config.toml
hidden_size = 512
num_attention_heads = 8
vocab_size = 9360
hidden_act = "tanh_gelu"
attn_scale = 0.125
bias = "all"
init_std_o = 0.00301
init_mimetic = 0.7
lr_head = 0.00593
max_grad_norm = 0.5
schedule = "wsd"
train_tokens = 833400000
max_steps = 6359
dataset = "wikipedia_en"
MLP neurons of a small language model. Each row is named by its layer, matrix (up: input weights) and neuron, and shows model dimensions 202-329. Each number is 128 + 24 x the weight over its row's rms, rounded and kept within 0 to 255.
A block is one neuron, or neurons of one layer that tend to fire together. Before each block is what it responds to, as a language model described it from the Wikipedia text at the highest values.

Description: Second word-piece after capital. Word-piece tokens directly after a word's first letter or short opening piece, often a capital, as in P-end-leton, g-end-er, B-e-er.
L4.up628 [116 119 148 117  83 138 153 128 143 103 135 175 132 146 101  95 154 126 131 140 138 143 112 115 104 109 111 139 140 144 127  81  82 102 117 128 152 111 122 133 124  91 173 113  92 166 142 127 120 119 153 144 140 114 122 146 115 108  98 119 112  84 124 120 133  93 139 151 143 148 138 144  98 107 151 109  97 137 108 157  86 119  99 102 130 132 133 139 127 114 138 118 154 126 147 124 139 130 159 135 149 121 134  95 131 126 165 128 151 119  92 173 168 104  88 110 146 164  98  78  86  89 138 108  94 161 126 166]
L4.up1431 [130 150 124 153 122 113 117 128 136 115 121 132 150 133 124 145 112 125  83 133 172 114 103 106 123 136 136 110 143 104 111 108 134 136 118  91 167 116 107 101 159 160 101 109 119 144 121 121 110  84 135 170 139 118  99 124 143 102 101 127 138 118  98 112 125 166 125 146 133 121 137 159 133 107 144 120  98 177 137 171  90 110 110 176 158 147 164 139 121 125 139 112 144  99 135 160 128 148 114 170 124 141 158 120 151 146 129  96 135 139 134 150 165 190 153 119 128 148 109 121 109  49 117 176 148 106 185 106]
L4.up1437 [140 137  76 153 113 117 121 111 118  87 135 114 130 166 110 116 112 127 112 137  87 106 103 125 141 163 136 103 146 137 161 175  98 148 115 109 151 123 135 118 113 143 125  79 110 110  99 114 126 143 124 162 142 154 133  87 151 121 144  78 124 124 122 142 142  99 117 132 172 122 134 109 135 183 153 108 132 164 144 187 110 142 144 150  99  92 126 121 106  94 104 122 127  58 107 152 119 159 157 102 120 166 169 114  98 139 144 102 155 131 131 146 118 108 146 114 124 122 142 100  94 139 148 132 144 115 165 138]
L4.up1489 [119 163 117 157 126 134 142 141 125 143 155  91 115 173 149 169 104 107 132 129 174 130  84  99 153 153 133 130 139 150 113 144 114 117 162  94  78  99 103 109 166 126 152 150 169 101 158 136 102 128 148 118 124 143 111 136  97 136 113 147 127 107 102 160 148 150 135 115 135 113 140 108 126 110 160 112 109 116 147 167 120 115 145 144  81 111 142 119 146 115 119 159 134 127 152 143 101 151 142 137 149 144 171 130 139 151 118 100 133 116 106 139 158  97  94 133 135 157 155 101 135 125  66 110 184  75 164 167]

Description: Final digits of long numbers. Last digit chunks of multi-digit figures in tables, like vote totals or attendances (4,7|15|, 12,6|12|), plus some word-piece endings (raiding, Racing).
L5.up1271 [136 125 143 122 114  86  89 134 111 129 131 102 120 176 137 152 155 132 136 112 173 124 126 154 167  88 114 142 135 158 127 127 146 154 163 106 116 110  96 111 152 116 126 125 110 165 163 143 180 122 150 129 130 119 141  95 165 121 122 134 131 151  89 151 113 173 123 129 160 158  97 128 150 131 175 136 137  92  95 114 160 101 139  93 173 146 145 158 127 176 111 112 138 124 104 127 154 145 120 137 123 135 139 157 104 128 118 128 113 145 121 152 122 107 133  84 153 115 123 125  91  96 128  85 145 179  90 101]
L5.up1340 [113 119 150 111  90 107 148  87 125 134 135 159 127 107 111 105 144 126 127 113 158 142  90 112 159 118 127 125  96 107 131 124 126 127 125 179 160 135  96 156 108 122 107 125 101 140 110 152  82 119 110 124 169 166 147  91 137 151  90 113 127 114 133 118 176  92 103  75 155 118 137 113 126 164 123 124 129 115  92 119 125 179 120 160 142 106 130 142 121 134 118  63 163  95 143 138 135 159 115 140 101 131 131 156 140  95 194 123 126 127 135 151 110 135 133 124  87 131 136 191 156 109 116 145 132 117 152 123]
L5.up1613 [ 84 126 127 149 160 128 142  99 144 190 114  90 151 136  82 133 141 136 110 102 133 138 128 134 170 125  50 131 116 133 137 134 119 119 134 107  86 115 130 130 143  85 153 122 139 126 188 109  86 154 143 147 108 208 147  80 145 116 129 123 140 135 133 132 112 149 117 106 116 155 110 150 149 103 135 131  87 135  94 135 122 158 153  83 174 152 108 153  92 148 122 164 146 146 146  73 123 104  90 139 146 132 129 109 152 157 132 152 103 119 146 108 146 129 142 129 150 181 110 141 171 112 153 111 124 117 124 155]
L5.up1809 [116 139 152 125  64 133 145 159 124 119 150 165 154 148 106 113 180 135  94 133 165 110 129 105 145 150 123  93  93 106 133 133 105 133 104 149 118 142 115 143  69 105 143 141 147 120 151 119 121 184  98 196 144 157 143  93 144 117  98 113 110 160 133 137 146 135 100  82 144  83 134 129 120  90 142 128 108 143 131 124 104 130 112 138 116 128 103 125 125 132  88 151 121 107 133 119 116 144 116  95 134 128 128 182 136 152 158 131 100 104 121 165 108 107 160 134 151 159 154 152  76 105 156 127 121 141 114 163]

Description: Complement after speech verbs. The word opening a reported clause or object right after a verb of saying, thinking or realizing, mostly "that" (argues that, realizes that, spoke of).
L4.up323 [105 125 138 111 123 111 172 132 126 109 123 148 118 127 137 136 146 123 104 145 133 146 118 143  83 126 104 174 146 167 157  97 131 116 118 152 104 126 110  95 103 185 138 149  94 115 157 142 159 115 161 128  99 130 129 128 185  81 156 119 147 137 128 148 115 111 143 111 156 141 137 157 109 128  91 129 146 167 117 132 135 115 188 141 120 164 134 118  97 133 157 102 127 127 161 141 116 149 138 125 136 169 152  86 159 147 108  85 130 132 127 128 206 114  97 128 157 120 169 154 106 154 132 155 125 105 111 149]
L4.up392 [148 131 150 187 122 104 101 122 135 121 152  91 135 159 133 132 134  88 189 114 123 118 145 107 132 134 138 143 129 170 107 107 110 137  99 155 143 125 111 155 131 107 140 145 114 126  78 168 123 165 144 171 151 115 122 132 124 152 133 137 142 109 110 123  97 136  94 140 151 129 134 126 103 147 113 172 139 123 122 151 148 102 164 115 126 114 138 130 104 162 117 110 138 145  86  79  81 132 141 137 120 145 143  93  90 115 137 170 102 136 108 135  76 107 108  96 156 167 101 161  97 142 105 153  65 109 107 120]
L4.up627 [115 113 179 124 124  37 157  99 130 128 144 141 144 135 142 110 137 117 162 166 135 132 157  73 136  85 137 183 153 166 132 130 155 127 145 138 158 146 116 119 114 150 153 138 105 119 111 144 121 125 145 136  79 109 143 107 159 153 137 150 114 107 119 125  66 134 131 116 111 129 141 149 179 143 112 130 112 140 129 119 135 126 156 154  97 108 125 161 118 140 123 109 122 146 100 165  73 110 145 119 124 122 152  85 120 127  95 114 122 124 127 110  83 141 153 143 102 153 157 118 149 129 127 133 182 111 133 116]
L4.up1127 [129  92 163 125 182 108 194 106 113 109 141 141 155 127 118  79 151 133 139 130 122 147 108  80  85 155 146 143 157 147 107 151 121 126 107 168 119 126 138 149  96 147 156 140 100 140 130 145  98 115 142 104 123 161 123 126 123 111 131 135  94 105 143 156  83  75  96 125 141 162 133 127 107 142 140 134  91 114 113  93 158  89 116  89 126 116 130 159 137 130 103 138 145 123 120 104 121 140 160 112 139 103  85 112 114 124 140 124 139 168 151 138 138 155 156 139 124 134 133 156 140 165 113 113 104 108 164 147]

Description: Mid-word pieces and function words. Interior subword pieces of long technical words (hep-to-xide, thermod-yn-amics, s-ed-iment) and connective function words mid-clause (of, to, by, can, could).
L8.up1236 [109  90 151 102  77 129 153  66 134 164 130 120 110  95 109 128 144 160 146 124 114 128 160 158 132 110 103 118 131 167 128 141 142 171 136  98 117 174 112 173 123 132  86 133 158 131 107 105 122 158 129 118 141 160 108 134 128 135 143 110 141  83 171 173 118 114  67 111 107 105 165 105 154 143 120 111 112 148 137 133 117 123 122 178 134 160 142 144 133 137  93 128 123 192 130  64 122 124 125 128 139  95 115 133 130 140 114 156 170 116 178 112 163 112 117 105 156 137 107 124 122 123 126 168 105 132 167 127]

Description: Mid-word subword fragments. Short word-piece tokens inside a longer split-up word, where the earlier pieces already fix the word, such as sim-p-le, int-end-ed, fram-ew-ork, s-pl-it.
L4.up61 [127 143 102 126 145 137 147  80 141 140 107 150 113 141  86 139 141 122 118 131 105 125 159 169 134 147 128  97  98  74 106 122 112 108 153 131 131 146 115 133 119 117 141 118 142 143 127  67 145 166 116 132 124 115 116 110 137 129 103 164 114 153 127 133 152 144 115 141 136 190 102 113 145 177 144 164 116 126 150 108 150 134 155 149 179 168 117 179 136 118 115 104 130 103 109 106 153 108  96 186 148 106 126  90 148 129 113 131 135 113 190 122 133 130 164 108 126 137 152 125 154 141  86  97 108 106 158 103]
L4.up902 [137 134 137 127 122 131 183  88 117  87 120 110 141 133 153 114 149 123 190 155 111 122 109  88 142 100 155 135 128  92 118 155 154 106  89 142 119 133 108 175  52 157 135 103 123 105 125 101 160 108 156 108 116 125  96 153 118 116 109 136 123 117 117 152  97 113 128 130 142 120 111 124 120 169 139 144 101 123 155 146 167 163 158 130 128 149 140 121 109 123 154 143 101 125 132 102 140 146 155 159  99 137  91 130 100 107 111 128 120  77 131 121 106 126 124 105 162  91 109 162 118 124 145 129 135 121 141 124]
L4.up1257 [162 141 140 144 114 121 155 114 114 128 128 158 123  66 137  64 148 170 128 138 144 154 118 148 146 116 116 130 170 118 106 122 115 106 122 124 125 133 175 122 125 116 103 123 118 123 144 141 103 136 114 123 124 136  82  77 112 116 177 131  96 105 154 141  67 113 117 129 140 133 153 160 123 153 154 139 149 133 127 118 135 172 111 147 138 137 134 137 126 139 130 127 156 142 114 146 149  97 168 151 145 128 139 124 141 136 103 116 117  98 172 157 139 163 139 120 113 124 123 142 145  70 161 119 120  95  79 145]
L4.up1985 [ 92 127 113 125 112 163 138  75 144 143 128 138 131 121  99  96 145 150 118 148 121 170 140 136 143 127 158 135 146 113 110  99 117 142  70  95 128 114 103 126 169  96 112  64 168 160 144 112 130 147 114 155  86 148 105  97 138  76 134 126 127 117 109 155 126 127 119 149 145 104  94 133 147  99 128 122 160 160 131 108 127 176 107 169 142 136 124 109 116 211 142 125 141 125  31  93  64 137 145 140 119  73 108 116 138 124 108 145 165 123 107  95 112 139 127 131 137  90 118 148 136 129 143 136 103 135 115 133]

Description: Action/role heads expecting object. Tokens ending a transitive action or role word just before its object, such as of after creation, director, discovery, or endings like construct-ing, critic-ized.
L4.up251 [138  64 148 111 110 129 103 143 117 135 162 128 117  93 144 124 123 153 113 145 165  98 163  83 116  91 153 118 103 130 102 111 165 140 118 118 136 113 105  97  89 121 156 155 101 150 136 136 159  98 179 128 113 114  99 114  99 134 115 108 134  83 151 120 126 131 136 154 125 163 158 121 128 155 121 150 172 153 164 121 167 129 133  95 148 151  73  89  96 119 124 140 148 101 117  94 147  87 131 140 141 149 126 115 133 182 149 139 116 135 145 142 117 144 175  97 133  94  78 123 129 102 152 110  95  90  84 141]
L4.up621 [139  97 158 156 113 120 131 105 128 110 136  68 147 144 133 101 122 167 120 137  99 108  96 124 114 117  95 104 141 104 131 119 105  57 121 113  91 149  99 117  90 141 120 119 129 136 136 126 136 128 130 147 117 140 121 153 119  97 146 136 131 124 135 122 168 135 113 169 154 104 113 105  88 186  91 105  99 143 141 131 140 106 129 139 109 130 101 123 155 129 139 106 142 118 159 118 134 129  90 133  99  88 102  89 122 145 151 148  97 131 145 143 148 116 167  91 123 173 138  94 148 160 166 103 120 150 173 163]
L4.up816 [105 108 197 153 117 129 143  91 147  94  94 119 158 147 137 114 116 155 137  86  96 115 114 108 124 136  94 141 142 153  96 146  91  91 114  88 122 130 114  75  97 126 137 183 130 124 136 109 134 156 132 141 153 167 122 122 105 132  73 142 136 154 117 134 121 127 122 143 124 143  91 154  83 185 146 162 139 115 132 138 124 125 137 129 108 120 125 144 109 100 127 119 139 107 146 121 136 110 120 184  96 136 143 129 117 161 164 110 125 143 139 156 153 120 190 108 146 104 172 141 100 117 165  95 151 116  98 134]
L4.up832 [143 141 132 160 123 106 136 107 126 110 112 124 173 181 113 147  85 141 138 162 126 136 105 184 117 153 100 187 141 165 133 123 110 125 128 114 132 175 117 134 120 162 109 147  77 137 123 127 141 109  90 120  99 131 123 130 121 148 131 161  94 160 114 164 124 124  95 122 179 130 161 111 117 131  84 160 123  93 128 114 125 141 124 127 114 140 158 133  98  77 134  95 101 133 134 112 151 113 123 141 125 172 141 113 162 182  96 136 130 138 150 145 106 103 119 128  95 128 135 128 114 132 187 115 117 116  93 108]

Description: Attribution verbs and table separators. Reporting verbs after a named critic or scholar in reviews and commentary (wrote, described, notes, comments that), plus pipe separators after numbers in sports and results tables.
L5.up851 [121 124 133  93 152 121 166 127 143 115 102 147 165 122 149 125 168 121 160 168 136 139 145 105 127  92 145 122 112 136  87 130 120 144  87 114 173  98 100 131 116 127 159 132  84 114 109 117  96 122 133 100  98 103 125 127 125 178  86 166 113 196 107 156 122 115  85 103 145 136  89 121 129 107  83 105 142 126 125 124 134 133 135 111 139  99 143 135  74 101 105 164 104 143 130 144 133 137 117  82 121 166  81  89 111 102 149  99 109 140 164 143 119 135 102 118  83 129 126 173  34 151 142 111 160 103 119 128]
L5.up1292 [ 70 133 135 108 108 115 148 157 137  95 123 159 108 104 184 142 143  90 130 140  86 166 153 160 147 150 154 147  92 120 113 112 124 101 112 134 113 195 133 122  97 108 146 110 128 114 120 150 206 121 142 116  90 127 116 154 163 100 128 135 135 147 126 130 133 124  97  73 129 117  79 152 185 161 138 139 114 150 133 154 104 123 115  55 111 113 149 133 125 120 139  93 160 112 141 128  90 130 117 121 171 125 104 151 124 116 155 138 129  86 152 125 152 132 135 144 104 143 164  96 101 139 108 122  76 134 143 128]
L5.up1436 [158 139 124 119 109 130 167 131 131 103 141  93 108 148 141 142 127 110 130 132 122 119 113  96 148 123 131 168 108 113 107 136 141 151  89 138  94 156 163 154 148 112 157  91  99 118 147 181 165 100 121 163  94 144 114 102 119 170 142 113 101 164 156 171 106 176 111 117 128 126 139 134 119 134 138 115 131 161 108 109  97 129 159 163 154  94 163 139 119 102 108 155 112 111 135 137 156  94 188 128 134 130 140 127  42 158 110 171 141 128 146 159 123 157 174 153 137  84 118 124 112 167 138 113 139 136 116 143]
L5.up1786 [125 121 136 121 185 150 114 133 125 167 142 106 142 148 160 125  73 130 153  80 131 183 151 114 144 118  96 146 138 129 121 133 168 119 131 113 158 148  89 134 116 135  97 153 160 112 150 133 134 119 148 126 110 136 152 113 119 171 129 133 164 125 124 140 113 162 154 112 143 123 145 152 109  94 121 111 150 107 130 172 109 116 106 122 139 128 129 117 123 137  97 100 131 100 114 139 139  95 104 141  66 138 207 108 119 121 109 127 152 142 120 128 153  95 147 128  99 134 137 142 104 125 134 156 176 130 127 119]

Description: Verb right after subject. Main verb or auxiliary directly after a sentence's subject, often a name opening a paragraph, e.g. Donovan has, Weber argues, Noddy starts.
L8.up1681 [122 120 162  79 148 129 137 113 107 108 112 162 139 124  79 138 120 120 141 142 151  74 180 117 137 116 143 104 109 101 119 133 153 134 144 133 133 114 157 171 143 145 115 136 103 105 110 177 106 107 171 160 151 106 135 129 133  67 105 161  67  99 118 140 126 136 129 132 177 103 129 109  97 160 127 147 122 113 147 177 152  98 115 136  86 128  98 119 132 100 148 128 127 138 140 136 151 125 182 196 128 155 107 127 123 194 101 131  97 194 131 168 149 144 137 132 136 130  96 186  68  99 144 172 144 113 172 125]

Description: Mid-word fragment after P. Word-internal fragment tokens just after a short opening piece, especially P/p, cont, int, em: P-e-ople, int-end-ed, cont-ra-ctor.
L5.up27 [120 107 136 143 139 133 142 118 116 139 129  83 114 129 130 139 129 118 131  98 176 144 146 138 165 139 121 158 130 143  79 151 127  98 126 126  84 173 155 179 126 126 122 105 146  89 120 131 129 116 149 138 150 160  98 114 121 117 137 128 110 133 109 119 146  73 115 125 123 104 125 134 124 129 129  94 149 105 165 134 153 123 107 122  96  93 124 130 114 114  91 106 153 121 124 138  95 156 171 109 152  88 118 125  87 165 132 141  86 151  96 164  93 153 139 136  87 124 148 120 184 113 134 128 146 135 136 113]
L5.up458 [144 110 128 160 101 138 129 103 107 149  99 153 140  94 105 138  87 139 146 103 148 141 128 129 162 155 100 153 118 164 117 162 129 111 174 109 124 117  79 114 106 156 147  87 117 131 138 146  95 151 103 126 149 129 129 130 163  69 136 135 101  99 188 161 112  88 127 157 132 105  92 141 133 166  93 155 116 113  98 123 117 125 103 115 118  86 127 115  97 154 131 138 176 187 116 148 129 111 119 132 137 136 127 150  77 136 106 109  98 111 101 128 123 105 134  97  91 124 108 120 149 145 119 143 156 166 129 209]
L5.up1088 [106 146 171 185  87 135 146 125 166 129 114 124 128 117 142  89 162 145 178  76 114 116 125 140 147 134 145 144 160 133 110 130 182 100 136 133 123 172 117 183 113  96 165 103 128 148 125 141 176 152  92 149 127 132  82 158  76 108  95 117 104 157 138 109 128 155  97 173 112  93 139 120 164  90 155 120 111 132 110 114 140 113 153 128 135 114 178 137 153 128 122  35 132  98 139 172 124  67 135 144 137 127 124 118 137 154 117 129  88 125 130 105 153 138 134 162 105 113 102 159 128 102 100 120 126 106 107 150]
L5.up2040 [109  72 139 152 138 123  88 115  74 136 100 125 153  78 179 108 130 136 155 121 116 127 145 101 148 141 184 108 143 149  87 130 109 107 144 104 120 119 120 110 129 118 128  80 123 141 131 105 162 121 143 140 139 131 135 109 127 142 129 129 112 136 107 117 144 122 125 142 151 147 109 123 142  96 128 139 117 118 129 135 126 111 117 141 119 137 120 144 139 112 143 128 146 134  82 118 126 121 163 119 119  91 132 134  72 165 151 119 116 111 125 132 101 102 117  94 130 112  96 114 147 117 123 136 157 162 181 162]

Description: Mid-word syllable fragments. Short two- or three-letter pieces in the middle of long words split into several tokens, e.g. symp-at-hetic, cor-on-er, Alf-on-so, cyt-ok-ine.
L8.up1717 [138 105 148 127  83 104 148 111 117 158 146 151 139 128 142 119 157 159 132 150 194 121 120  83 126 104 112 137 140 119 111  98 127 133 152  93 125 119 121 119 126 137 135  58  79 110 133 136 140 124 144 105 173 129 148 105 125 152 147 124 125 169 128 132 139 147 140 130 123 108 192 113 176  69 143 129 110 122 122 137  92 125  85 165  91 123 144 164 139 163 105 118 123 101 138 141 130 124 158 143  98 142 126 136 136  94  87 108 161 107 101 102 148 114 145  93 125 135 135 111 133  97 121 141 167 106 145 127]

Description: Object after judgment verbs. First token of the object or clause right after verbs of judging, reporting or persuading, e.g. calling it, viewed it as, convinced them, thinks he.
L5.up94 [121  86 144  96 134 113 166 177  96 124 156 157 147 127 119 103 147 103 138 168 107 127 158 137 132  99 150 140  78 158 128 139 176 121  96 163 156  94 119 136 122 155 107 162  84 121 114  85 129 144  77 131  67 155 138 120 111 137  91 136 129 178 130 118  94 114 142 149 142  86  99 152 126 121 110 119 104 126 119 146 162 103 123  88 117 144  89 117  99 104 147 123 106 149 110 104 102 101 167 109 137 155 121 167 127 110 119 110  78 105 133 118 131 125 142 157 156 118 114 145 116 154 110  75 143 132 118 152]
L5.up122 [106 126 111 107 109 158 123  88 131 142 137 144 148 158 133 121 144 112 159 126 155 120 150 154 132 134 130 137 142 143 155 100 122 130 104 172 123 119  94 117 134 129 132 115 111 123 119 187 120 138 125 137 125 151 133 107 156 145 142 141 137 154 175 149  77  84 127 115 108 127 119 143 126 155 156 160 117 100 146 136 151 112 135  81 132 101 140 190 128 127 177 153 120 137 100 109 100 112 119 140 147 126 163 124  79 191 113 150 180 134 155 163 162 104 123 192 137 117 106 161 101 126 134 139 157 168 132 127]
L5.up241 [148 118 141 127  79 116 135 149 108 160 153 113 178 100  93 127 157 141 122 150  71 129 163 139 146  91 130 126 118 165 207 115 124 165 123 160 124 110  97 168 132 125 109  98  87 115 121 130 119 143 169 131 144 103  80 121 135 129  60 160 118 152 117 134  99 117 149 127 131 115 107 117 159 131 119 165 130 106 141 114 157 167 126 140 121  96 110 100 136 146 146 138 107 153 146 120  93 104 160 151 130 112 134  96 125 118 151 137 193 107 109 128 137 168 101 178  94  73 114 128 108 125 107  99 157  85 127 118]
L5.up1944 [116  88 143  90 119 167 104 126 150 157 103 139 127  86 149  92 164 126 142 145 123 117 131 106 124 120 153 144 113 119 153 136 133 159 123 187 157 142 177 122 138 136 128 103 173 158 126  95  94 100 155 107 181 102 126 119 106  98  86 145 110 178 134 175  91 143 132 154 110 116 125 168 123 154 115 111 142 135 155 112 148 127 135 131  96 158  84 122 120 140 108 131  84 139 131 119 122 123 131 142 118 118 154 105 116 148 109 108 173 125 141 122 143 145 105 119  92 123 110 158 157 151 120 104 113  83 129 159]

Description: Reporting/speech verbs. Verb tokens right after a named subject that report speech or writing, such as wrote, stated, saying, comments, plus split verb starts (s-ay, s-end).
L8.up732 [126 126 186 125 165  96 133 153 134 153 117  92 135 134 202 118 143 138 138 151 124  98 177 113 149 126 137 116 140 139 130 174 141 124 127 104 154 141 119 125 123 160 133 112 106 158 120 131 127 134 106 128 147 110 126 104 138 141 110 157 122 137 142 165 114 159 135 120 120 104 169 118 121  96 139 149 108 109 122 126 150 111 115  97  90 111 113 149 116 179 164 138 138 106 154 144 136 110 106 117 151 118 127 123 106 124 117 132 136 127 149  84  78 103 127 152 148 134 105 134  73 152  83 160 133  96 118 146]

Description: Digits inside large numbers. Digit tokens in the middle of comma-grouped counts such as vote totals, populations and attendances (157,461; 83,640), plus a weaker set of words after commas and table cells.
L4.up1448 [149 168 153 159 115  97 156 127 142 123 147  98 138 100 105 134 115 168 101 114 113 140 148  63 138 169 137  99 126 158  85 140 102 158 107 110 129 155 119 103 131 138 162 143 105 152 133  72 135 112 182  84  97 148 148  94 142 143 181 116 142 137 138 146  83 137 119 154 147 109 140 137  92  98  67 113  84  86  96 124 136 113  88 171 146 112  96 158  73 151 125 139 169 119 147 129  82 122  77 126 101 142 173 151 132 110 146 132 112 166 109 136 140  77 196 126  70  93 152  89  73 117 122 151 165 120  78 116]
L4.up1664 [105 147 156 126 186 143 145 101 137 113 145 112 147 148  96 126 160 106 139 142  97 172 139  97 160 124  99 114 125 156 125 130 125 136 122 132 116  78 139 123 122 121 157 128 112 152 133  99 124 138 104 129 119 117 171  99 145 137 126 180 122  97 141 144 106 110 109 115 145 115 108 115 119 152  83 139 119  75 100 119 132  85 119 172  82 128 129 172 100 155 121 102 158 130 104 123  72 137 136 121 139 165 131 161  97 100 101 147 160 138 114  86 144  76  92 138 102 174 132 127  98 151 103 155 148 123 146 121]
L4.up1712 [118 181 127 117 162 138 160  82 124 143 144 115 154 126 117 174 148 135 109 135 103 187 157 115 143 148 119  95 121 145  92 123 120 101 128 138 145 192 173 136 121 139 163 177 159 125  79  65 134 146 155 107 145 145 133 103 140 137 136 139 137 113 149 121 153 162 126  94 148 120  88  86 113 110 143 122 118  95 130 138 148 137 136 133 139 166 133 141  68 138 113 133 120 145 109 119  90 160 145 134 110 103 135 134 115 126 156 126 124 129 110 110 156 105 166 107 113 118 134 159 149 123 131 116 121 102  97 144]
L4.up1902 [149 116 137 124 139 119 113 147 116 106 126 150 149 123 160 133 131 109 135 129 134 144 129 137 121 129 124  71 114 129 128 145 132 122 117  78  97 135 111 145 163 140 146 121 138 102 167  92 124 120 151 106 114  97 149 147 168 154 146 145 158 150 127 126 102 123  83 132 139 129 169  62 135 115 113 124 101 113 112 144 131  96 146 129 110 141 139  83 123 114 122 152 167 110  92 159 112 117 102 168 115 125 141 119 144 136 131 113  98 131 115 123 127 107 101 126 145  85 109 138 110 114 139  94 142  79 133  87]

Description: Mid-word subword pieces. Interior fragments of longer words split into several tokens, often Greek-derived technical terms: psych-i-atrist, plenip-ot-entiary, elect-ron, met-am-orphosis.
L5.up1095 [121 145 102 178 131 123 147  97 136 113  89 149 133  82 145 136 133 149 136 122 165  96 144 103 145 133 149 119 166 152 128 136  94 143  94 109 110 114 118 131 122 109 128 122 189 175 155  85 128 131 123 175 132 121 110 100 116 125 125 122 164 147 129 120  66 165 100 125 139 163  81 102 157 130 129 142 129 143 112 123  91 136 114 130 149 145 116 108 102 184 118 150 144 123 112 140 145 163  98 115 130 127 113 123  87 201 107 111 150 144 157 113 119 105 127 126 135 108 138 153 140 125 180  92 139 132 124 145]
L5.up1139 [125 121 119 121  99 120 133 115 153 123 157 137 125 148 157 116 128 115 172 181 138 171 151 110 147 137 122 140 139 143 122 146 150  71 109 153  81 117 120 132 153  98 138 167 169 156 134 100 168 116 114  94 110 153 133 101 116 119 107 109 135 132 181 113 100 118 153 114 145 141 123 112  98 139 143 103  92 137 126 159 116  84 145 139 125 137 144 121 107 150 176 143 141 155 170 124 146 110  87 106 139 119 102 112 127 158 108 154 149 138  99 136 112 153  98 111  92 138 129 134 154 125  98 127 105 145 149 110]
L5.up1480 [120 129 131 109 184 124 114  77 117 161 165 125 123 140  87 142 104 155 113 111 154 124 148  91 146 151 164 122 110 128 111 156 131 119 107 113 103 136 119  99  47 130  93 118 131 103  99 104 117 130  97  89 113 154  68 107  98 139  74 165  98 127 140 150 123  69 114 124 158  86 152 115 133 142 137 151 127 102 162 143 108 181 159 155 163 128 140 166 136 142  99 147 161 103 147 129 156  96 137 163  93 115 103 124 123 109 118  88 154 150 150 141 154 107 125 133 130 133  99 152 130 128 144 150 147 170 125 125]
L5.up1619 [102 188 148  54 141 168 133 139 111 124 151 139 130 151 107 125  72 127 190 125 159 152 128 146 107 110 119 123 109 125 122 108 103 110 116 143 135 124 122 112 109 144 103 124 189 139 144  93 119 110 101  96 112 169 142 114 112 142 148 110 114 145 137 165 166 121 129 144 148 137 124 174 114  95  81 137  72 131 154 166 141 124  92 138 155 105 126 179 166 152 132 136 128  94  98 154 123  85 118 117 154 111 149 119 137 137 159 105 119 126 172 136 115  94 133 132 166 113 138 125 178 106 123 149 149 108 145 150]

Description: Numeric cells in tables. Number tokens and pipe separators inside pipe-delimited data tables such as sports standings and stats, like 188, 19, and |.
L8.up930 [153 124 136 116 113 142 140 115 119 151  79  88 118 150 113 124 108 126 140 163 106 148 154 154 103 137 128 112 115 131  97 133 131 188 184 104 150  83 118 115 150 128 166  97 159 117 155 185 126 112 132 133 131 150 103 134 124  95 135 110 133 132  97 154 112  94 138 151 113 116 114 109 125 162 125 139 108 112 129 107 126 119 109 145 128 172 115 110 132 188 151  61  89  83 113 135 125 143  98 147  74 105 128 110 150 147 207 156 122 162 109 147 160 121 164 137  60 120 150  59 149 121 180 131 145 131 167 114]